MLP neurons of a small language model. Each row is named by its layer, matrix (down: output weights) and neuron, and shows model dimensions 0-63. Each number is 200 + 30 x the weight over its row's rms, rounded and kept within 0 to 999. A neuron's up and down rows have the sign that makes its largest values positive.
After each neuron's rows, "fires before" lists the tokens most often just after its 100 highest values on Wikipedia text that the model never trained on. A number after a token or word is its count.

L3.down630,212,223,192,206,218,221,253,213,288,212,173,159,215,221,231,255,172,266,234,144,223,222,159,169,223,236,233,215,182,193,222,213,163,201,210,193,158,158,210,197,241,191,177,140,180,226,219,202,183,202,248,219,208,208,211,240,206,226,234,189,172,255,169,236
fires before: "\n" 73, "-" 7

L4.down1872,231,253,211,198,214,196,181,209,185,182,198,273,234,193,170,219,186,225,245,189,240,255,243,253,200,239,177,238,213,197,207,139,209,190,191,233,157,223,165,191,183,246,247,120,205,217,187,200,182,188,191,144,181,197,206,180,168,215,188,201,188,225,165,205
fires before: " |" 32, "==" 9, "|" 7, " ==" 7, " the" 4

L3.down405,161,184,175,236,169,257,143,228,210,208,195,204,226,242,216,219,189,230,213,188,169,200,230,175,193,167,204,220,270,224,233,179,236,209,202,150,172,182,180,178,253,217,205,233,169,180,245,184,168,220,231,229,182,236,227,200,230,164,160,226,235,160,208,193
fires before: "\n" 86, "-" 9

L4.down655,166,239,134,216,224,179,91,196,235,237,211,216,241,247,211,210,220,223,195,239,171,210,174,197,198,214,223,187,224,180,178,218,209,178,171,170,158,224,226,165,176,191,220,190,181,202,217,190,187,238,178,235,247,206,235,159,201,181,203,174,238,187,179,197
fires before: "\n" 88, "-" 7

L3.down12,218,136,208,176,183,147,215,179,245,187,213,167,269,212,164,197,211,202,232,183,237,220,204,169,189,175,178,172,199,208,164,204,226,164,168,276,234,197,246,186,223,210,133,241,169,110,168,203,183,217,215,262,224,205,196,183,182,192,208,229,180,175,199,185
fires before: "\n" 99

L4.down688,205,167,213,196,189,211,163,198,159,201,252,193,200,237,144,239,139,219,152,169,223,145,193,200,178,214,200,209,259,196,201,196,170,158,172,217,187,229,221,159,235,212,211,217,197,185,196,178,203,179,212,232,159,201,248,248,183,248,198,209,223,188,250,155
fires before: "\n" 50, "|" 27

L3.down291,153,244,131,217,178,233,172,194,186,185,220,208,193,222,230,179,190,221,221,269,192,215,197,201,187,188,200,194,186,215,119,222,212,145,160,183,256,200,195,264,228,203,261,196,186,173,218,226,245,238,214,216,184,140,175,188,172,209,203,216,204,196,207,176
fires before: " the" 25, " to" 11, " a" 9, " with" 5, " him" 4

L3.down279,156,200,213,175,187,181,212,188,176,194,184,206,219,161,187,200,210,217,151,210,170,224,185,204,193,157,210,183,154,221,210,190,199,218,194,249,193,212,177,144,175,210,190,207,242,158,259,223,221,235,237,255,179,203,222,211,200,211,240,239,209,255,193,229
fires before: "\n" 100

L3.down712,160,217,218,171,171,206,184,211,167,228,215,218,234,247,214,139,122,227,222,144,212,169,227,228,167,228,201,180,187,206,188,193,239,212,207,193,165,215,187,176,201,211,176,208,212,174,149,143,208,209,183,218,238,149,218,202,201,204,232,166,189,187,183,215
fires before: "\n" 99

L3.down1259,136,134,216,254,159,254,250,193,212,161,152,206,232,208,173,178,181,217,158,203,180,152,206,215,200,186,150,242,265,196,192,173,157,212,215,184,220,188,116,174,145,226,276,243,201,161,185,198,215,196,155,206,212,243,237,233,190,228,241,174,217,237,246,155
fires before: "|" 25, "\n" 23, " |" 14, " −" 4

L3.down1033,194,207,189,220,189,150,154,187,163,268,223,205,238,243,150,199,235,229,206,247,225,199,177,256,232,149,217,248,215,200,215,203,253,205,243,232,212,235,158,198,195,198,182,163,179,176,256,180,209,203,221,163,197,190,221,222,241,144,207,240,237,233,187,235
fires before: "\n" 61, "|---|---|---|---|" 6, "|" 4, "|---|---|---|" 4, " " 4

L3.down1777,207,187,163,200,203,224,157,188,153,196,179,182,208,224,219,168,181,212,165,194,171,173,186,208,215,197,189,242,184,192,209,200,189,214,182,230,213,240,194,188,251,193,197,201,175,127,227,195,191,195,214,247,215,193,190,216,224,185,197,188,241,241,195,192
fires before: "\n" 95, "-" 4

L4.down1632,157,168,235,199,194,206,177,165,182,197,200,233,174,237,218,186,220,239,246,178,184,218,219,240,182,214,209,180,203,151,228,193,212,204,253,194,218,244,200,153,157,177,169,208,189,238,157,200,203,177,172,248,197,134,209,195,195,197,182,214,199,223,228,204
fires before: "\n" 77

L4.down884,219,160,208,215,207,232,201,219,212,176,197,237,177,265,157,179,163,226,160,200,239,260,228,192,255,228,211,234,211,233,164,203,252,184,200,153,175,204,151,214,204,267,217,201,209,234,220,165,172,281,278,237,216,205,219,182,211,254,224,197,175,190,232,228
fires before: "\n" 88, "-" 7

L3.down747,205,238,187,180,250,208,213,206,156,230,182,218,159,272,205,190,171,174,171,171,219,216,213,184,186,241,251,184,188,219,197,199,238,175,150,216,151,242,202,214,260,201,258,186,183,151,237,208,211,147,182,215,190,189,224,184,219,241,200,178,194,243,213,191
fires before: "|" 52, "an" 6, " |" 6, "\n" 5

L3.down1122,174,189,207,201,219,156,183,173,184,210,160,230,194,197,247,247,207,219,190,198,227,194,174,241,238,183,177,202,189,202,180,267,221,162,178,176,223,210,159,186,184,244,222,214,229,214,213,183,232,268,197,220,231,221,202,139,188,204,225,220,199,173,212,205
fires before: "\n" 58

L3.down1356,239,203,216,179,196,180,211,206,262,206,222,134,173,191,200,238,156,230,227,215,214,195,198,199,237,223,250,270,212,205,273,155,129,219,215,160,225,167,200,119,178,253,169,183,237,259,144,170,208,239,227,172,186,180,236,171,232,227,216,218,181,191,208,209
fires before: " |" 48, "\n" 12, "ission" 5

L3.down1064,137,156,234,166,242,195,183,205,229,175,222,179,217,272,162,228,195,186,165,165,185,252,174,183,188,222,210,203,227,204,223,200,173,195,207,194,180,246,179,123,185,239,229,220,171,178,209,197,201,230,181,171,201,245,253,208,198,148,183,278,215,207,200,207
fires before: "|" 35, "\n" 23

L4.down678,193,218,216,184,194,205,211,215,229,205,181,223,200,169,154,191,194,170,190,172,248,242,164,184,219,170,206,196,182,196,229,156,164,193,223,232,223,242,175,239,230,237,261,190,193,191,218,178,226,181,192,218,194,198,225,173,293,222,255,246,204,227,250,216
fires before: "\n" 37, "-" 12, "In" 5

L4.down668,159,185,168,213,196,245,181,190,195,226,200,209,213,232,147,203,202,188,192,209,209,203,180,183,187,253,195,196,187,274,203,191,150,218,220,219,204,202,189,198,231,264,187,177,178,190,210,185,191,265,168,219,210,231,207,184,192,216,180,117,194,196,168,154
fires before: "\n" 73, "|" 19, "-" 4

L4.down747,193,152,188,212,196,237,185,211,187,227,202,205,184,276,196,237,196,219,206,249,255,232,215,148,226,234,214,172,220,183,180,204,137,239,235,171,178,236,167,179,259,205,234,180,201,165,220,235,196,215,214,150,182,156,227,209,222,228,222,213,189,237,210,140
fires before: "\n" 38, "-" 28

L4.down1628,222,172,206,188,208,201,128,181,233,212,196,234,240,211,140,181,223,217,209,184,169,187,198,222,174,219,217,179,163,203,183,214,199,194,171,229,166,232,199,160,230,167,241,226,192,190,174,215,174,162,180,264,213,199,225,209,222,203,177,223,223,215,180,164
fires before: "\n" 55

L3.down445,239,194,224,222,217,217,238,213,195,182,177,220,181,196,218,175,254,211,206,234,201,126,193,210,195,199,165,164,175,151,230,276,196,232,207,173,173,232,194,240,198,192,146,182,170,187,207,170,245,250,207,241,176,196,226,152,232,191,172,216,202,248,190,235
fires before: "\n" 27, " of" 10, " to" 5, "|" 4, " premier" 4

L3.down1069,234,169,173,241,214,211,223,133,182,223,183,254,231,251,158,264,231,168,180,188,232,221,182,174,196,160,194,241,185,234,218,195,196,200,221,183,181,249,249,144,230,200,246,213,199,212,185,190,160,211,240,215,194,184,156,227,226,188,189,217,158,258,231,172
fires before: "-" 63, "|" 19, "\n" 10

L3.down1262,186,188,252,168,249,177,142,217,198,168,212,176,242,175,186,210,179,194,250,240,191,154,217,179,185,182,174,222,213,203,218,182,233,174,115,210,258,166,187,222,236,236,199,221,213,201,227,222,171,220,175,172,175,219,223,203,234,178,263,218,206,218,228,258
fires before: "\n" 75, " of" 5

L3.down731,170,164,198,185,173,259,173,185,206,211,183,210,169,269,182,208,218,187,198,185,220,210,223,234,174,193,180,134,205,202,187,181,175,177,193,215,230,220,173,142,191,214,189,178,200,210,235,200,186,239,195,218,197,198,212,169,227,152,214,218,184,231,173,209
fires before: "\n" 67

L3.down740,230,177,187,206,251,201,229,181,240,229,234,207,177,204,217,180,176,214,182,188,197,187,204,192,195,202,168,245,230,174,216,239,226,170,190,227,182,175,236,208,217,199,187,210,196,234,157,267,201,134,208,214,192,203,181,190,144,174,222,218,189,217,244,232
fires before: "\n" 57, " " 25, "ed" 5

L3.down629,248,236,208,173,211,241,214,194,206,218,195,239,139,195,192,268,223,184,143,220,208,199,171,197,188,190,145,172,205,222,165,192,188,208,208,101,202,183,215,190,214,212,257,184,214,175,217,217,205,230,147,165,190,206,170,195,185,188,159,202,224,170,204,198
fires before: "\n" 79, " ==" 9, " of" 5

L4.down63,178,175,231,211,183,153,180,215,224,181,199,165,158,160,225,221,230,209,192,193,238,209,214,218,160,238,208,189,171,150,192,164,184,185,197,198,170,176,221,238,186,131,178,149,135,182,183,142,201,211,177,255,225,220,185,175,214,238,131,155,135,214,195,161
fires before: "\n" 43, " He" 5, " In" 4, " The" 4

L3.down1607,203,195,204,219,189,186,180,205,146,182,242,198,142,170,180,194,211,209,206,219,210,214,203,164,201,146,164,172,167,182,205,220,228,233,244,188,254,209,199,198,259,229,247,209,216,236,180,173,158,198,177,203,191,224,244,197,209,165,200,203,230,201,190,221
fires before: "\n" 74, " " 11

L3.down721,208,190,238,248,187,240,179,211,227,178,174,208,242,193,172,188,240,207,209,141,179,207,204,224,207,184,206,214,199,203,213,297,239,219,216,199,217,190,179,196,221,186,226,200,165,233,236,192,244,159,219,220,241,195,249,176,184,192,192,227,266,233,199,205
fires before: " the" 28, " a" 19, " that" 5

L4.down1164,218,190,167,225,256,180,169,217,238,210,202,232,208,211,184,224,245,149,243,162,188,208,167,242,131,200,248,210,249,213,229,221,207,158,181,224,177,220,173,195,270,200,208,231,167,154,202,164,191,212,206,215,264,196,204,234,233,199,194,208,180,138,216,234
fires before: "-" 34, "\n" 31, " " 8

L3.down805,196,169,222,175,194,226,194,218,181,226,218,203,229,200,256,210,257,199,186,192,189,190,161,298,185,256,160,226,160,226,136,181,212,215,217,177,185,212,196,208,246,217,244,214,190,276,224,259,168,267,150,205,163,184,199,164,190,219,181,195,153,230,157,251
fires before: "\n" 45, " He" 6, " It" 6, " The" 5, " In" 4

L4.down472,208,187,176,246,247,232,163,188,182,184,186,164,207,223,219,182,249,233,220,267,181,198,131,231,190,199,186,212,199,184,201,181,178,156,228,140,212,160,234,201,233,216,238,154,229,236,225,180,237,209,224,219,185,187,206,209,195,168,194,234,225,209,170,167
fires before: "\n" 52, " The" 8, " On" 4

L4.down1915,190,172,233,192,226,202,243,260,198,202,224,201,177,192,196,232,197,202,184,226,178,157,127,152,195,206,154,191,203,222,241,206,153,148,161,246,202,160,214,217,209,191,152,259,176,240,214,218,165,237,183,225,211,212,204,200,189,220,239,160,149,240,171,191
fires before: "\n" 51, " (2" 13

L4.down591,180,188,213,195,225,154,238,148,159,203,227,167,186,236,191,200,199,267,161,204,255,201,169,206,213,220,164,202,160,175,180,202,190,215,156,148,204,175,190,203,210,223,155,149,219,173,196,199,185,167,269,177,202,210,220,173,211,198,212,238,179,233,258,205
fires before: "\n" 70

L4.down1875,240,211,182,138,183,226,180,193,142,193,164,171,215,209,219,247,172,165,154,174,200,207,249,188,201,236,222,166,255,168,201,177,176,175,172,192,251,262,221,144,200,203,195,175,198,182,249,226,192,244,166,160,241,178,187,220,196,147,142,162,161,203,225,213
fires before: "\n" 96, "-" 4

L4.down1123,186,218,141,237,238,205,106,196,203,218,272,214,241,212,224,216,250,210,191,273,184,253,207,159,230,219,174,215,191,224,106,232,236,169,201,158,206,135,211,192,227,178,213,185,169,219,245,155,265,248,156,178,164,152,208,161,194,172,167,169,232,289,210,209
fires before: " the" 24, " he" 12, " it" 6, " she" 5, " they" 4

L4.down12,233,188,189,228,223,244,186,255,221,183,191,171,230,235,237,208,171,246,207,168,234,174,288,208,188,247,236,210,187,216,243,237,241,210,190,213,183,191,175,233,204,229,200,255,183,148,188,168,171,167,207,176,192,220,249,196,239,184,219,181,192,189,233,207
fires before: "\n" 35, "The" 12, "-" 9, "In" 7, "===" 5, "W" 4

L3.down605,121,219,191,187,285,182,228,180,142,253,214,223,233,194,170,180,177,244,193,100,158,211,240,262,193,250,211,159,204,162,240,214,246,255,228,267,230,188,175,123,229,212,217,163,188,147,138,221,217,205,151,175,186,163,203,159,214,233,225,155,206,251,171,176
fires before: "\n" 50, " and" 4

L3.down262,150,177,191,214,155,175,196,162,172,182,179,185,207,210,197,135,196,213,187,162,207,184,177,182,163,188,209,234,200,184,254,144,162,193,222,188,169,236,213,201,244,164,199,253,196,170,218,213,195,192,245,253,171,154,204,197,154,224,261,206,186,222,197,206
fires before: "\n" 99

L4.down180,208,196,169,207,197,185,189,181,222,147,167,167,171,206,188,219,248,234,173,172,193,226,223,185,209,173,218,195,168,185,181,204,292,187,226,173,205,217,199,217,202,169,195,245,172,261,221,202,219,184,186,176,195,172,218,219,204,198,243,189,169,159,204,243
fires before: "|" 66

L3.down1718,212,189,224,174,185,233,183,175,165,175,225,251,215,226,209,208,237,282,177,166,194,140,197,184,153,189,225,222,219,227,188,245,211,204,198,216,211,108,174,172,163,151,216,214,188,150,203,219,206,221,193,196,178,205,187,180,166,193,138,180,204,205,195,223
fires before: "\n" 43, "-" 9

L3.down1789,155,216,216,225,199,209,230,202,191,220,171,187,167,129,198,149,193,150,174,149,202,178,204,195,221,221,228,200,241,171,242,121,215,224,208,210,238,195,251,254,165,217,175,209,211,181,142,147,158,173,227,192,229,149,223,224,194,249,180,229,252,190,209,253
fires before: "\n" 37, "r" 7, ":" 4, "ard" 4

L3.down1638,191,158,152,168,232,202,144,262,191,191,172,187,227,275,190,217,145,214,232,162,142,162,242,183,166,219,206,219,200,188,226,195,196,295,208,164,208,212,226,167,185,138,230,200,178,196,225,212,247,202,211,199,190,146,164,201,209,158,224,164,152,239,193,215
fires before: "\n" 95

L4.down74,197,213,143,242,199,263,141,234,160,191,176,241,184,182,242,208,154,223,258,183,168,186,191,235,155,218,171,187,197,189,214,172,233,189,189,274,229,163,223,263,189,173,170,218,162,200,206,145,200,231,201,175,174,165,172,167,114,139,179,202,254,169,205,174
fires before: "\n" 59, "-" 18, "The" 5

L4.down1395,283,219,161,160,246,219,193,190,202,197,186,273,228,216,229,177,198,236,147,177,128,236,195,169,205,194,143,232,193,151,194,138,184,145,208,201,276,255,156,166,173,220,183,179,167,156,225,198,209,240,230,172,186,193,221,203,220,183,177,141,210,156,202,219
fires before: "\n" 55, "raph" 6

L4.down1239,156,209,190,228,196,175,201,199,147,210,253,237,176,219,253,215,197,208,238,210,207,228,178,193,234,247,182,236,183,229,181,192,212,171,163,186,227,221,230,199,181,222,209,138,181,191,220,209,249,209,190,211,198,193,166,155,253,184,189,184,295,257,232,226
fires before: " the" 30, " it" 10, " that" 7, "ed" 5, " a" 4

L3.down1914,163,208,159,215,208,254,239,206,175,220,186,214,197,195,207,181,250,238,205,237,152,183,143,237,243,128,257,179,189,194,186,235,215,159,165,178,202,151,236,212,268,206,166,168,226,215,238,168,231,201,198,197,211,239,237,167,182,194,215,202,131,205,182,180
fires before: " |" 29, ")" 17, "at" 5, "ar" 5

L4.down1866,216,242,195,145,181,196,218,192,185,179,202,186,252,229,216,239,208,196,201,130,155,224,159,200,195,213,227,195,192,190,174,202,149,191,179,186,167,181,237,163,218,205,201,255,216,142,226,182,229,216,211,206,216,169,173,196,192,263,229,201,196,181,266,212
fires before: " |" 37, "-0" 8, "-1" 5, " –" 4, "R;" 4

L3.down1882,216,207,171,184,229,180,228,204,220,221,224,213,200,212,235,193,247,176,235,164,204,167,186,197,186,191,199,179,175,242,147,220,190,194,211,171,193,264,169,204,205,219,194,155,214,208,173,177,150,171,183,140,230,167,219,204,186,221,251,171,191,213,179,166
fires before: "\n" 25, " Team" 9, " Party" 8, " Season" 4, " ±%" 4

L3.down163,174,238,223,169,186,178,193,230,198,250,228,147,231,197,178,175,184,203,172,159,120,167,191,231,186,217,157,149,204,236,235,193,215,166,266,244,183,187,193,145,190,166,166,169,170,204,236,231,192,194,240,228,228,195,187,196,116,175,213,219,144,173,171,214
fires before: "mar" 31, " (2" 9, "stit" 4, ")" 4, "V" 4

L3.down1332,207,195,213,206,221,213,159,187,195,188,170,196,227,211,209,177,214,223,197,224,177,212,215,205,232,224,208,195,166,277,124,224,202,194,208,175,196,176,155,224,252,165,214,228,178,172,243,193,229,195,184,235,203,206,236,168,142,221,135,141,149,213,203,203
fires before: "\n" 35, " The" 15, " In" 5

L4.down1609,234,177,152,268,256,195,211,156,180,229,239,196,232,208,199,201,194,221,245,182,145,191,214,208,212,199,236,191,204,222,223,193,267,261,203,204,202,177,203,200,162,155,182,178,208,215,168,208,183,176,163,174,201,221,230,253,170,190,200,236,174,162,188,194
fires before: "\n" 28, "-" 22, "(" 5

L3.down1452,157,181,174,267,214,232,260,205,155,186,248,206,170,252,214,162,153,172,192,167,190,189,180,235,191,295,188,170,246,224,168,194,210,214,251,167,198,225,196,239,131,185,205,219,208,200,238,140,222,210,245,180,198,165,238,112,223,217,268,215,188,220,206,211
fires before: " |" 43, " m" 15

L4.down1748,243,190,204,231,193,194,160,223,240,196,205,224,214,111,156,191,229,170,181,227,197,162,201,220,184,207,193,245,137,174,139,130,230,245,241,174,216,199,185,208,256,200,143,247,186,203,147,191,181,183,214,194,185,240,184,220,239,194,191,185,134,192,212,168
fires before: "\n" 93

L4.down1753,193,209,170,201,197,169,176,245,198,183,167,224,315,201,167,166,205,193,231,168,177,191,241,228,225,195,180,223,209,189,207,191,205,161,217,230,176,180,258,124,221,224,240,121,216,125,236,160,275,187,189,182,235,152,229,200,170,176,209,162,168,201,180,210
fires before: " |" 48, ")" 5

L4.down821,221,207,203,175,173,149,207,196,187,170,187,164,211,210,212,174,215,203,231,232,196,157,149,216,200,192,208,211,226,186,191,165,256,172,151,189,230,155,146,197,233,228,171,274,176,207,237,173,223,229,133,247,190,177,280,228,181,161,213,203,202,221,230,228
fires before: "\n" 38, " |" 8, " " 7, " He" 5

L4.down677,179,210,139,211,193,181,238,242,162,190,187,214,210,163,217,226,168,172,220,234,171,214,196,210,178,205,221,208,199,214,264,207,168,215,190,202,187,207,169,170,198,265,178,265,253,189,202,171,165,201,170,182,205,187,178,206,207,219,158,138,223,166,184,178
fires before: " |" 34, ")" 21

L3.down1531,191,194,106,207,189,265,166,144,171,228,202,183,201,217,179,194,202,189,231,231,222,210,177,224,205,253,198,231,174,166,169,280,209,263,220,160,255,189,255,139,199,209,191,181,194,196,212,200,171,216,220,186,244,191,180,252,190,189,198,185,186,186,194,143
fires before: "\n" 92

L3.down1440,229,184,202,186,264,205,169,170,194,169,173,219,164,180,187,212,190,218,185,208,232,216,232,166,206,153,203,191,214,161,177,147,212,197,211,146,221,233,223,221,201,185,215,194,148,207,193,213,153,204,185,228,131,193,197,159,171,233,170,207,193,186,227,198
fires before: "\n" 46, " " 13, " —;" 5

L3.down758,264,175,161,213,223,248,186,229,176,229,190,171,168,220,172,239,217,184,202,208,172,214,146,148,187,240,239,188,195,254,185,188,159,225,212,190,200,189,235,212,227,203,184,223,206,220,233,220,205,209,242,205,183,185,210,209,176,228,139,163,196,224,168,227
fires before: "-" 67, "\n" 13

L3.down1377,212,130,192,179,233,204,229,218,186,196,177,189,186,172,187,255,194,185,184,194,206,188,218,192,222,247,159,199,214,154,175,177,196,211,222,269,248,167,205,242,200,206,181,201,219,225,206,184,202,209,227,273,217,199,245,197,171,237,225,235,208,219,195,167
fires before: "\n" 58, "am" 4, " a" 4

L4.down221,260,216,181,193,173,176,180,206,187,197,221,181,164,197,114,183,172,214,209,155,188,171,132,177,224,129,155,205,194,196,198,203,276,257,139,189,220,158,193,227,243,242,145,219,206,225,194,194,227,247,225,199,192,209,197,229,193,231,191,293,210,160,214,220
fires before: "\n" 83, " " 9

L3.down97,196,218,221,203,205,162,116,214,197,247,201,207,196,160,200,201,209,205,190,178,215,193,186,265,177,237,151,165,176,181,191,106,197,203,209,169,207,189,166,174,153,214,230,195,203,211,169,200,195,225,213,194,148,253,244,190,164,218,207,191,199,236,199,221
fires before: "\n" 63

L4.down46,195,201,198,190,242,253,196,221,197,221,135,190,206,199,171,207,202,206,157,205,217,233,209,181,188,228,178,213,186,262,243,206,221,226,205,174,224,209,224,218,181,195,191,254,150,206,243,214,261,215,180,246,190,275,223,164,168,210,206,147,199,217,168,182
fires before: "\n" 79, " also==" 5

L4.down679,209,201,169,173,192,191,145,209,218,232,207,197,252,212,175,226,219,179,243,152,199,226,160,215,202,162,169,191,187,222,171,166,194,194,224,176,270,235,232,183,183,173,239,166,212,179,190,202,191,218,196,210,209,170,221,202,264,231,219,182,226,211,226,199
fires before: "\n" 100

L4.down1415,166,186,215,183,203,197,132,199,216,208,195,219,245,237,184,201,168,232,271,197,237,227,246,178,230,197,199,210,184,192,218,225,204,184,188,167,151,236,237,157,221,147,246,256,192,202,196,243,193,209,221,209,258,257,217,240,198,207,199,246,208,171,163,217
fires before: "\n" 96

L3.down686,182,178,204,162,204,231,233,238,208,195,163,188,185,210,216,185,165,202,159,178,176,206,230,158,210,148,151,210,200,214,170,206,211,200,208,175,194,168,205,200,197,208,165,244,166,199,184,185,184,215,197,195,207,248,236,197,197,183,257,286,142,221,219,232
fires before: "\n" 61, "-" 28, "|" 5

L4.down1078,143,166,184,191,185,197,185,175,260,204,179,222,169,224,178,201,181,226,186,177,198,199,212,232,196,199,172,227,165,126,156,203,187,222,222,219,233,169,201,174,178,186,154,141,234,188,183,182,213,209,186,135,187,209,207,197,158,232,232,238,198,186,174,241
fires before: "\n" 70, "-" 6

L4.down863,268,251,178,241,195,212,215,150,215,261,211,180,228,217,228,222,200,203,202,207,219,147,226,181,201,172,205,264,207,263,244,189,163,204,202,141,189,149,212,206,151,246,160,184,196,182,249,212,225,221,184,151,247,234,175,180,252,188,219,193,199,208,197,262
fires before: "\n" 70

L3.down723,134,215,188,255,206,178,156,182,192,159,256,204,208,202,210,206,240,232,219,218,224,145,220,159,209,138,177,166,208,160,203,224,213,207,221,151,224,229,187,243,169,209,165,231,203,191,197,184,237,202,194,237,187,185,171,229,186,158,217,223,180,210,172,167
fires before: "\n" 88

L3.down346,157,210,163,196,159,161,250,203,180,209,261,182,224,221,164,179,230,163,273,211,216,145,185,187,187,173,208,182,203,188,194,222,199,158,220,206,254,214,171,229,179,189,239,171,216,198,185,209,189,198,154,206,187,239,253,236,182,184,219,182,212,165,141,214
fires before: "\n" 83

L4.down1298,206,240,168,181,197,229,156,221,204,199,271,256,243,207,231,156,187,156,177,229,207,185,162,218,212,210,204,185,216,195,118,202,169,175,206,189,148,125,192,177,185,187,193,214,138,204,192,213,188,192,157,163,167,236,200,191,182,182,235,171,139,183,214,203
fires before: "\n" 48, " It" 10, " The" 10

L3.down567,195,182,169,211,258,216,201,250,181,185,210,233,175,160,157,172,217,149,214,209,208,195,183,224,173,233,183,214,197,213,186,187,239,177,195,166,241,185,189,175,268,222,222,252,179,186,203,207,220,225,172,153,214,212,232,225,212,251,256,212,230,189,259,208
fires before: "\n" 99

L4.down176,234,170,212,170,193,123,185,205,159,193,186,234,164,187,181,166,190,273,164,237,220,216,204,197,206,225,178,221,195,215,146,206,217,247,190,240,233,203,225,152,164,217,197,216,189,220,213,187,186,195,210,149,167,231,190,224,211,218,209,191,184,268,187,170
fires before: "\n" 84, "-" 12

L3.down1564,209,119,255,220,187,179,157,226,218,181,205,207,217,203,199,180,274,193,156,136,192,198,169,226,219,202,218,227,181,208,166,158,155,230,200,229,211,239,221,228,244,193,196,164,190,204,166,204,178,236,189,162,253,228,195,185,185,196,215,201,177,172,256,177
fires before: "\n" 86, " " 6

L4.down273,189,210,163,229,196,236,219,181,170,212,174,212,201,218,209,216,219,191,195,198,184,205,168,247,216,205,138,248,130,174,233,181,222,157,223,225,169,170,220,189,192,209,218,209,139,217,227,134,180,184,188,248,175,159,121,147,228,223,174,171,208,212,214,164
fires before: "\n" 25, "The" 15, "-" 6, "|" 5, "S" 4, "===" 4

L3.down534,183,189,220,202,184,174,129,150,158,217,200,210,239,249,134,196,205,221,201,192,272,218,210,191,208,200,164,201,166,225,247,227,216,214,175,225,184,230,212,139,217,188,235,222,149,205,174,186,213,177,192,222,211,216,225,190,231,194,178,204,183,200,175,253
fires before: "\n" 32, "-" 10, "|" 10, " to" 5, "," 4

L3.down52,203,226,215,185,181,217,245,223,186,218,174,209,215,200,198,204,225,221,255,152,193,249,185,238,193,245,177,203,256,130,228,191,189,179,226,207,212,209,219,158,233,160,192,131,200,240,181,231,170,208,203,188,212,208,223,261,233,213,189,223,195,223,221,240
fires before: "\n" 76